Weights of a small GPT-style language model, trained from scratch on English Wikipedia.
Size: 13 layers, vocabulary 3082, 21.2M parameters.
Training: a variant of Muon for these matrices, 1276M tokens, 4868 steps.
MLP neurons of a small language model. Each row is named by its layer, matrix (gate and up: input weights) and neuron, and shows model dimensions 192-319. Each number is 500 + 50 x the weight over its row's rms, rounded and kept within 0 to 999. Numbers have three digits each. A neuron's up and down rows have the sign that makes its largest values positive.
A block is one neuron, or neurons of one layer that tend to fire together. Before each block is what it responds to, as a language model described it from the Wikipedia text at the highest values.

Description: Tokens just before a year, decade or century in time phrases, like the in during the 1960s, mid- in mid-1970s, the comma in October 21, 1988.
L8.gate1254:452602453560441503560525494579562576455546576447432456503558520545548447465543498491425483532543533480499577445574548385483470483557579503462540421539503446584490433535528531461471626541517507517521522474548457518454524582584460531425477494446535529467511457442486553568519482560464571528591479527498485510421469515461609477511499492514487436536535467580413478441547525517479444534500
L8.up1254:413553480531429487465597558508478490499570425542585456455450503582536508473502412533486552485420525466438458593433489478453490511447540551551477506516483555621460468478468563429438554514596528457549438394467576490559461546455559474480507482503506519450487589438564485489512430555553471458560499490421453475563487548463510512590494566483466550532453477560547523591461538508465457495593

Description: Inner word pieces of proper names spelled out again after earlier mention, as in taxon binomials, surnames, and place names: Acanth-ur-us, Pol-ver-ino, P-ur-due.
L8.gate1253:453455571576548516529570515441479438484538418492515536489521563424500505400499489534495504565528370492578555387480400392471503571503439559453450489487465470613499414518475414578514536517487448488554487528535416532448457498606407465495493541521603402523474467462535503435517510537467531420525474572414493527534477525421394572479504472422544449530500534525405521470588541550478469547629
L8.up1253:526418509504522518490517515520511600438503521470386560512415520508483444551419531480506546478522456495516503558463524594529413413460455440523448430513461492504568477477487436412510456477564482409443471498451530522489406519542538525457530538511415444598635433505560538574477480539466470492556487452519559523525440402519474446504618451552445453467455475472421456442426529572455492562440

Description: Tokens inside vague time phrases, such as early, late and mid before decades, the final 0 of 1980s, and th in 17th century; weaker on nouns like loss, flood, defeat.
L10.gate38:513549557471506395459640483484498558435515504561503478477574428487551499444523581480587460488528464492468568514583513441567603489423579560566572571478496498523427398552423491580496473453459533498543483579515492526436444527456509510431449430493435557528570551491573430461435534511456510528496465418535624620453505515384592438468543406455446482448517443545517472447532493486458469501525
L10.up38:502564554440488502420528605557527577497438529526505509492445464449528435495512442428484512459487567485471451525553506478455506551463540496558505474531528505538461505501422486486546502484451543535440391582501491606517435477504480551544404516585582517500478525616617503510533561522511443539500581523551488582467519570497423496429514482536444526479503440542600380545528504518577435450555
L10.gate89:533451460536487570468542516490564521441524607553554527449555552409492489503486531483622494504557587467523556541539559442519607470499548458452477407508535493557556470494454539531480597559467523486482529492528527442486417518446523418477443550488384486473524489483504573561505405526498412463509471547514505455492529495511509599444559546478442501560474409443533432474509446431566494487578
L10.up89:482393503522492495406474437594544498511544527528442480519558447479563476500413461441513509374663510531534539527544410549530557503481491534535548455572473441492525438440438481402514599514488508510425525510545521516501455554499500502450506450420435499389440480501560544560595489452496486512432513557509499490520606573462494523465604522557425592539396396588491506549562480469478538498479
L10.gate211:549427384535510472548529638571539472440488546495544489516519439473603467507476507484478466540482476492505558489506575484619494419483446528447548520554526562485550455487549496466448484459530407447379578556496559531523523438551445498477474483486406653426540571565550504463547483466504527435533559524463465464486593462549480535446448538459495490467442479517484545513430437483524557578487
L10.up211:522459503437501523484476495450535455486471536507487458502543507530456511524519488589525517462511512565526516481449511482560499510519489482494468515463571486447556476482474513517621455538573504468556496576508423516557602415499600478477472504537516506552399561543494571540460421428556517588432485531564592588406562459399482553525454487529424457547382477484494447453479443524511492436570
L10.gate215:495535607477526533479480491530458527403570438568527503507541557354496522508520615421545480533437483536500491523625615432522467509521545529515531502503462498521536592517459471500454552558466479447522512488457507576449439569533523626545511551528470413483571434539526469531376514506512491483495481499418479557556399442477617575486404539471389428456533549507513464482574461629502506492556
L10.up215:519602505517464458471520504540597436587526437360478508508507410445439510537536491458548494503479459504517487503429499453526487488365499574456502552522512537520557479494550589525532528546507525511502358527458513520440530562483461562489524394563386525418529552499474536531480671556510464520393566621525519470537538467428529546528578551544451501538430502571517438539485578459442619546451
L10.gate251:496607501518464536520399435555497542435533455511520457499456567466468543462510504425487552522514597490442545450491603528492422433440506482507569507500560412584501475556507502418447515492594552533473514470516479542498438530515394453414496585492544573424530525611561574517450443525587463611493573444565478530506543564587527511554490484501516485522522505441458519546526458532520479508521
L10.up251:513382571458461527451557529460444569524572547436539486498511608536483447483429414505542476509491393499475524601469513423625528487516497490543523453401479502545461556560453560410510572487496528507388436535484456500538458557622467524476508531451527468576430528482467502577472556529418528421508470554557448556411504518502526578585560493555548507521456421485494567503446488455472411521480
L10.gate305:476471521392493446532417511536518470492537526598631535553510502493494518525530539532593570559447574482524568525489540509591576505445482553501548508470512500514516548495455539456498550480520484411514438481599539477498474410561499493543536454489517544482517415496519479454523510531499504446450487486480515572475514523426508457428492546548569577409596473501500478455484620664407485557483
L10.up305:487478522514489502498496401550568604430381578393417462505505469478464512451549499467574564544578454502540524485566424476587588492488602538503495472460548506490499511562471540568430573529533497484585458525485512526436521449566519533422509484553485470487500474489443441457512539610563569501413542498516495450477505500398511447477546373472435573535456519453471514416552439536470559504491
L10.gate482:557543515501523551484505508421564391511430511487515481499510546482502495474489594576489523474504615556420566479495481436394449517450491464566569434548575560547586496530471518584361483492444520507561504484494553402480473531466542554406510577567452505550469603411516496590500429487466514406548493523406525472589394497510445377497428446573520479436501460540512546486542438505500585509558
L10.up482:514491576468570557487566480540509528519563699453551473459533473499500559565496504474459455516431505592455561498529487457389464473472581457467621487499484450528515520509527477482539529481507479508431449549525494470526534502532480488507459468505483499519509501488518442557502489490509510428522404515493618515524473514445517458440514489528467519466472400528570375631491485508551505440565
L10.gate557:480421489533467526491438449473470434493493600517619592573520526445454464570546525503593568542480472452526590509588501473533510504479469488477517463531531487429499546510495464542422568512525515460500436533518459507550498610512501522487493477498496582543507495552415519520538509609435395547524475524533434484506482425547399482470514417467478523434542469520538491605526515558464430516474
L10.up557:559556486508524497403470480508533419453508474541419504478443546439469396509536431493448504471533417531417481449542513418465425496499512446408529486479517509584444474452509553498571475477536516468568441545477499488478577550530536550456560472495475539503538530453403445641575457504502516452431579500472483634563504534470488537583545596521439459486500475475495364480460511484499539522509
L10.gate805:530565519508560524478495508521534557524515475538426478548514453551523460541513481539547372575541449448508492391546527540515547602504548562529571584499525549575435434453456543491450558570552476400510502514527432519543491499503446488490502540463421621441515521432491511527463495512560502541471526613464600550442569558447578433535602507548481498454426507502488515546542528590426489460473
L10.up805:352526534495521472458435548487543510622509483477541469454480487473527521525550553519560555457561601541511539432511496496468572465432551501511479460503538544481492516557522490536435473499532527487383450506452521582520498493507503479556448511492516541533550542473526524497409430395478455504481456474494493489417574554513523497550482458423480505514488518474463487588460531591496575492513
L10.gate849:503521413544522528526537516442461590506486541491521493516513494453451495454509507540520488521539598527511520484559549549524537447515497478475560421474572497540530444529465508518541527554476524454496442511436494533326525493492609508526544452450482530499456476603422452449644526504525485525474506444473515518474465392512486487415687564513519546538533486506413532593512537497438496493493
L10.up849:471503422419514439486475508552511500439551576529453485509452413558452412460451500517539496421501631465438497404520517548512485508506488463513617668463448460491463511541404541476465524573517502480442470478564482505511534500469449489522539462571519511400511517617529537505482528568504464519554434566475494436623450514619554522530483513446580545492530435470531394611504574498509515559412
L10.gate1045:500532473416530659580484511575507510569568488531520518483571472475468532457430504339587467525500553489456562523537543534630551550497444559463445475572574495535522505494545470424477531489396382453489437516610424486527429514462501507468514526592523444546624453505526478539427522499508515455451484409518470457482566478545523590408519457518522535462546510428458514467455497481570532522555
L10.up1045:444544490525548413501521535524517472544447593497583536545519500537543472495506414561590490486475529635491459503553479551546521459501601495512541503500550578395507482567527437602432584445521473476422563563534373512409504519502503448431576435481440493566478469456584437515466560614568402515505431494474472455516405477566481500466473477528384584432446461568458532532465564491545475499512
L10.gate1063:533457475463506502497470505542533589449574503459562455472409425588487460488560572472494412567471425470552467402582462471521523492514514552478459413565505492535516441456411538576500435513519598505532524429549501527443474483449455509484520555475518454448465471501513517516526464440388480481560564495350497463436466487443476496499492442496477550473503517389521471444513412500523502536463
L10.up1063:415473471439491423413509406512541598416594502403528420526448503464533496596455499499475426479489418465530474510546554532479443599443466526490503552501451516566476559432447545511404487496455507506470472523535543524556539464470520450636484537507534530546529499533563548453434442473479551509544511519434525481406462510528468545465469485432527432464469512480488501495430472557458394467455
L10.gate1126:382504531551465435398511558537462430485494536575461512577425397521608569495497554479465489515506573516454578483500486555426495488455512511533486472523530536528460567477509547491565450450430524592484408547565554431427519495469428489466515505457511511460491485474517496468558462457540547592593518504452542435549451485497498497505522588474406531510476499444569427573514487509431560474486
L10.up1126:497520568442423471461521506553404350476495507533526578557398507489509449562565430512505465449502472478594509506574480500494512520380485533503473532571576536409451530524497441567458540546571541464573498621541450515529495488521490493492367478421500497532488489513505540468465529527521549514427568501537471468498556425517450623481491409495431433426495503442514438511552514531429407481627
L10.gate1155:559507551467486530490584510538551578411521517473446449414513522509566426479472475618444464421512531528472525461463445449471548562583551500456513521542424570589579537485542492521562473496529542577520469466515440593427545601545545597476491493446546420537487419477530445522533615538592558487501581404487474453517490514467499514376511560509479499542552464431440464548532493474484468473528
L10.up1155:430537477568492531498586526576511458481475594466454395418373531587598547443486479515511495490533557493604552637478580408459531526453620553486441570462482549526457506503467500483391377549474514530482471530453420431450504511471495451486527538519442520448553481407522513499467530580417562467492489499536507524519511503588483549500482532537434578522525422567426434483558487580418522530485
L10.gate1161:512499480466524452496526512501491538547522467493497435570595470505489478581499592536538472395481538497527487521499482546495573499486509531473479409471512651536581613473503558593589534592563478536535483466516533438522501486535600449532470512434545542493548511445508418482537555526583482405508537471502431535559528467531511575526438461517475585433458470514482550432544592562569557487529
L10.up1161:467494432514521491436549530487495446399514486497489574456512451461488542424491557499482538460553492539550468396474491523516485605497490568529411556482489569436480638400506480483484470408452464574446521534479483504463401570530516441472476580538470571515472572490475400516531459541548548434567549538573448537542501497607473475423560531476361491584491465568515524480468403653506532526479
L10.gate1186:492498532481423539472465581552489497530452488520570492530551491590490546476501522487469469477565590470409357549504493481534505493458515483465436460499568476519544500400513521488428429498487488579493468486489473565465568504539393458440510493472549592525430531536446573589387449475515462551435529456546408523452471495500537458427457540467518497507508389459532534457445407458509494525468
L10.up1186:505542489604546470559553532543563452453473507549491484468544581497416523511524534513429466449555630502508402523577503466513541470471595463564469425536513496425496492510552520494352512535442536568488573478528486349492559428640418456446395411552489548517515538468456517406406467542518436526496550531546549583457467437494464383504524521456463450505430439497576436518564612538486478520478

Description: Interior subword pieces inside proper names, mostly surnames and place names in lists, tables and citations, such as Blan-ch-ard, Sher-id-an, H-ast-ings.
L10.gate50:522442515536577517497474541505547496456405505506482573502482653491561438487451480513513582483444486425503480508483516501530379515394482449517524455530575548482568487569500496578419546490523460488490470481455485515443463422569412495548474557527492462426520526514487552475524421504457452515535521542498461433497493443517456483495542463464531494533475466519471433508502509526563418528526
L10.up50:513467544472492352521488417512452501481484637474435520503488554429489574475560530589537501576475428514529453498481575525556487568562460481563511523410556446551464437552558514549442430620500475376451536506568505590490457519491484535519525557507456548461548526474471481541487416542519556517582466551505559556451479575557488437456586570406524508513555455515470498478513512518491480462415
L10.gate104:513454576421467513466459499567445463498517473534477546553504521478493549476432415502495435508523474488509576562485477543436499514515515477593537414511489409543420485480473491447547567527531574442542498523476498474519456537555561455529437490466591471504553439483484541452578467498459526434561513530502490444474533407562469415590437474467521511441419458486488364510566431518556492510466
L10.up104:408629448490557560414465589500501436542485577416494452523438457574522479457444526415550527493478441501511546520530546568514417530561548576524462455497471361480430513464430511481437503472503507456449371553546557519516491510505506519468495480503480548508462462508475451591561454568471472444533470542582432574486526451499504506584497516507424465539431458478504478512606535524414514484507
L10.gate107:506546489550511411549613527461418548481450508434494492471486498536567474574587468499485486553477375589497445505455506513491407520507495351520544400539496514442486483510559597542462541514502496517488528451502503445467483543618539485475402551480529579486376537494585513598458379511476483478503428530446519560475395542517435558492525467528476554472479487527454506433450500480494418488459
L10.up107:502581500520469482491515500514494482437453566467471466489444475515551553493542534475627555445514449501481481476536417522478428522582471542508489495407571536546596482504414580515612550424527465451482436458577498527480517554486439447433523480573548455499526448485495443526527370443467418529529458492425523516470479521459599495448520455514473464533531458477482527443547606517472445479487
L10.gate262:563585460461512502549469460355465450470498498467519486546448496487544459505498483412453527440504596506506466465466425531560502530442503549419565511550509370505487558467581393574445476442512487465513447496449542490459391555512408393390545535469490467528476457567447507477509520505363450466439528497457367535504452493510495488538529463563435429487465558538553571508457516503455493584597
L10.up262:468532453491522549525503520460575472515509579422544543414534477544545490504471483487582555489442582468558507570650474583513539524580496380484542492629506565448516516536437464524468474393505490402531551541536468478466454541484543542494558452519499495482516541481498481409509528451469454463508475502498413413537539420507408478556499502538513500614539522549445533497555552544484482559520
L10.gate502:481548493572425523510557555583455564556415536388524459525420542577549577523460450417529475489495560486497511565464480548503501582485485430466536469529517432530606475513480453441567464529491511524483481492479558541471577489527526391479613484549443450541490501553489488523506527562433517467459522476560441601487494493552533564543618508435447428456470501482486485482556603599442532546440
L10.up502:465496557465612472508431469450502501539454537464519504528479475426557542576498435626443465504497357504508440503434509480589452510427473495506494636541450503490487564588549466518474463521547547556525438523419353580516514539457519448477530369565476550457472462519523500503432557577434493425577529553508564522582436574474536537512512519579601509461446553547506459552459422516495582624482
L10.gate559:514474465421518490483427489502506510518494574413483444430474515457540538465568480490456548521415441500478421495445514482563502528490489453492488444509493484433522479513566389487536488461615615423374512547371474557558469490478466491554562534516438535516536437521492522461438480425309490488518475555428509543531405523526548544485478482483459487432506572529583580447483500450516483580573
L10.up559:460523443563455524437481542563485434474530548440496529506474576565523533512593500497433456591498515436453492468479452514483535510523427453517471517370507526600518435567539521481480392513515412496601413484542476614461433387544587484426521486493507435550544521437549494459555449513506586421427482487565444505470518508400524499418445434540523389476581468479480541513580514507482471479567
L10.gate641:459509469418575472541455481445521445482473497501469467551558467431477511459417433565498458510490307509524494507508429577385416439511570513514456409547501491566512529513634493424435482417671495485523532539428471543446410517452491420442520556459563507433492500527523532358548466523442463572505471496486429488537551533500465409508514556467417509500542431528532495523508386496450586502487
L10.up641:435511489525384495424484503493586454505466457417544463429570539393524593545527527568546485442494530511483585470470588526504425507537434617493541428487433497471502464560445489539493498560507515459513516459575526534495541514520486488569462460621494441530517382536519455532542493539459520453510487440450507475602503452506492417470544565503398623514437523523534477487481524428551473430493
L10.gate648:488577511507545497486464562535404489460567436535530483490548538469486535514540460519548513568479466480502532549480481464493485492495535550518471499438485526555535419490525557495498407397581547507528499415568553498476474520534559451487579518519419506468526509550425547525534454526519458489492460473516490531435506539608526471524520486517480558521499472395506573464491621522491420554594
L10.up648:486499444516450502439567454572469531401473553503533516573449439481600491637485480434462545509531516454505464564526537476514434419401608450436346445492465474490514456502508482532402472486485452499524499448531547517440465492493478439405490488548540416451488420544522583500554405525473557521521507490517490457514483495409545547468581535476532531535479544365499591448483589518566559599516
L10.gate715:612429436446472410489427540437471553511485556485531512597563438517523592537499431611485490429573523457537511464484575639533492427493483578492529533448518576508561512499513494450491441490497488494496453493572489522496537431528561484650489533607538553499448536423441508518489543450560509515510466537504561535539472471565582399543459425472493573546493449523512504452482516444526375470495
L10.up715:554517493505413534479434449524538494501520520526577465520515468475539494552463445541483514415504542487429454444404488506537572544461547503550499512388528532500554554473480583536507438476458480519455519486442515480465463557520483442546499513556496590472422535400522474531546545488484536526516487492495526486534476480513582482480501491492548519496426569505444536425521540528469554474392
L10.gate769:472591561442517450478477548437550520446460531441479510451429496564491561500559506524475547516436527528488528434442479500389438593498437472497478424472427471618512509520474419467437449482486473491520414433463466503511487446527458531560542470355492545485531494539444532469448499522499427457391462477488462471557427425415553467567528451581558504475508462469472520531477566539537542526532
L10.up769:513548417472501447418553455546566516474529529540471435501509483590492529504527452600541484440426420492606555554461420585494506533516464472536443498572421453638505458485441531468540508495510486480555529552451495453456465546531494507477418521476489485552498486523475592487463395539448497519573553455519438443567443452502567475576556576400610470522434497470454518466492547460434511498562
L10.gate789:477517456532473424492431537540404473570458541480612441441469491440532556534462493630528552542482526520467426475492477572487471609457563386458529479444505490495531526394441451528358437561558524451453495526531495471510418476406470440535491512495460497516506517656494459516450491437482542552531451553462476543482518365530565541502570557549498433480499437458464532480500534521561561478512
L10.up789:443512454528508508472503531497478413489492468526514490463534437537578540543398452423516487541409505351520556518474435493473502486506495443478489594559476491474499440451497512467474447371498537408431441526458528441537494550513440470474449489498440541509497553493529469534524413559473550468631625529434513471493446451468583535428530488405437528471497497484528558485516523488444532505503
L10.gate811:536445499574510471449478464589552572556528490491438513455458494523548542573607558566508585550410405498519559476436489470516440532497559361467441529577532429578553486485515498492528378435539527472511422470490501530426460541472484473481523491510465528461482442470546499453620526582486526494490482491439518400450554503508472569568615427545564518424473554493483478511485482532444512529513
L10.up811:452453500507513512379413544506495448413513544438490522456587532560585494488522501512533580562404474381504442534447565529461516598474434582469506503503495499510449518558457545442484483438521483510469545613465509517566482511570452555550514488520572439448499494442524492617543414521445479434448502605417514509438463549488606568512458472539489480467519536480511539566530525443454472571477
L10.gate1037:406473403512480521473483510601499472505496530558623564449486424411531481547457508595507445541625510532532534532496428486459421505453494429452484480524515398518549536426476515488518508483585399520487494491424447525536493535515551538449537577555464540460526502472486560505525469487542408463479471518563533527546462529409490441420472519503474554483616537532479576446536453469408450483605
L10.up1037:486519527396540513482478561542502472481416425556407539575556478477510495398441518517546414487532424459501531434512496497519427536466486501463419484469627496500591502541448606455536515461527505541522419588527495526563532554523490490365471523473468535489574472557581448507550488578408503522503516493405506470573475493476515464514502451469555449422526569457572583575536467513554399582438
L10.gate1043:580429533498471509534478484422476538616478509513393539525479474495454544556519367512548461532482403561411427504520628574492506526504430504560426543480516490404514536448494536530487434492499442418496524501381489493512533472560590528455587470507567491472402483421573479502541384438546469455554547463471482479567532533519461476426573436497443478469552527567442488560486551592475449469511
L10.up1043:364492508467555450480529441539500527634507482401502527566463517467510508495484453541449536613471368489450470463558538437493459579506478465451447537455483500465500498419585412496491525506466535456496537459538438468447456485487559558508483411482419534532484480475474510508492517495568476430529435524568441439534414533536499478548464495499526469513477475539609452470485435571482475483512
L10.gate1044:556554485537468537463483551563546387455498484442517473464555488521440588511508492526460425525460509494615555523462542578578515430433391585478564540440479441458500418516627513535454564445473504474471491483442553453587494490532464502514499581551377460587519434508401494521575504584422532474443506533481494480542440435438434456464497535434468478493559582575516462529396440556432481525512
L10.up1044:517470511512479495418591486555544505481546519421455532495485481446486500497476452574559498559524455406420558434418459498518469545414502559446386407535546421514519496503458484491441408457531430468507531443555517579445444558582509420500595466474535507452559558515529491452516407554519532484504577519484465501481508494484665401489541379489474514428497548544590539573574461428463524591506
L10.gate1162:465484535458460487437481523579592554468510491545411551451479505465488539520503397505583510592484393378510451527479532528564458484528453406548528542530509488610541531452465376519527504408480480480441456506459497529555466479553443500536569501442610471597456420544554545484519462528454520487523489520517546497494531446450458480486517548613476473378482457464525478485475455467471548526494
L10.up1162:479491415527422448518515533606501495468482524491422512560409508466512550424516470542543534455530464509478535462534479539409538502474482518544422432580517508491430544545550493464571476458539600538514502477396539447459521495529597584520411520445562592539493511456487505536525435486487487488570411617517514522490422478462479540475546536535593479580513450477459429434414500585486476493485

Description: Month names or their final word pieces inside dates, usually after a day number or "in", such as 3 December 2019 or (September 6; also weak hits on commas and word pieces.
L3.gate43:581469462478519450583506512529563541562592573523549525460573557480463584571531562556530457524537551482582569470428510528535478505470545445434421475519594488468548516511565488492492505497482580569624504599444432509502525566575532481470422448481520531513499498515490505574527455542460514562466510405537568459443606515443497500483565449478511486459566424482483502500365539347520444530560
L3.up43:567457567556541481514504549548592549491648460571492520486505580446502482570595484493575525534517545414519569436518462513529521563413595507441481349520552464516567404532503518463496521460539557548618414599493454600486540500533518567567493502423566530511498539515528571451566454552518531508500566460448488477456524566484432520549554461462621529598606477478529512525470487414481505564474
L3.gate539:499415495395449494453516512429412461505508521414471454446500460509506490476545440413464478456428491527448516448529497512477418544536497496557494394463550491470428526438501533544463476430453466541532541505490440594390543446491445460441517489512481594482532537490548481455504472400480457541409477591420523640469479499502437433437586478468421420455416539466399447538582588460493532454497
L3.up539:511496612437526496565496495455486433497581561485456483532488480513417591424540511495520464471494557567441485513548454517458464538505500459563574454490481471473496515510483456497470499512401486530465491508464430503417489449521502471542537517554562482416492546473524436513485530485514415394485525535490551487465494486575497456431461501471478468489506510521431392472544534455494593518560
L3.gate546:546553478528463476460545562404465551478566517510409519439434479458446448512498533476492487476530444528541506632439423472484490503453593575444500460520598457504423411464385411524435535498499455478501452505522467539562414469477460518499623547569520647496569540464542549525475501524615530517483546560563502487587592517537533446447536481475530461595575406452516560507572457510534483530560
L3.up546:557483538551486559519554489524508478544529446573587610483476578524426570532513405523579428510454420528506532560473451511507494517465502554485538542470490443579470492538417396477487580446473425403544534539398541516474497471483540487474519555627500618443493521507575528380481459500527455410412503554548328534480474487447488495445499479495510534437412495573463468521452433466485509551556
L3.gate885:502574434455491571459577541481502419455502512427418560530538504480421419633497529448474361545460496607535541627465557471563419463514484526462518528473496432501510518470472521460508492526544500443514422620493458498574539511581508463541509467506550506423468536478538493461516522540432463525540439465452501512530470504491580524492476496547411504575528496529503486555417593530440483481497
L3.up885:522468520458454465515569548538511539502588555501506613558544415508486417505437456512490507572440539591507493522394560503518544550514580519497569462427560511549501498490489541455364452426591494460545490510515489502610537468522503523556577452546444505459532568388569508590433463580454519552520572485503537511501533448441537442387428416483448509554469487598527530547468538560426500444469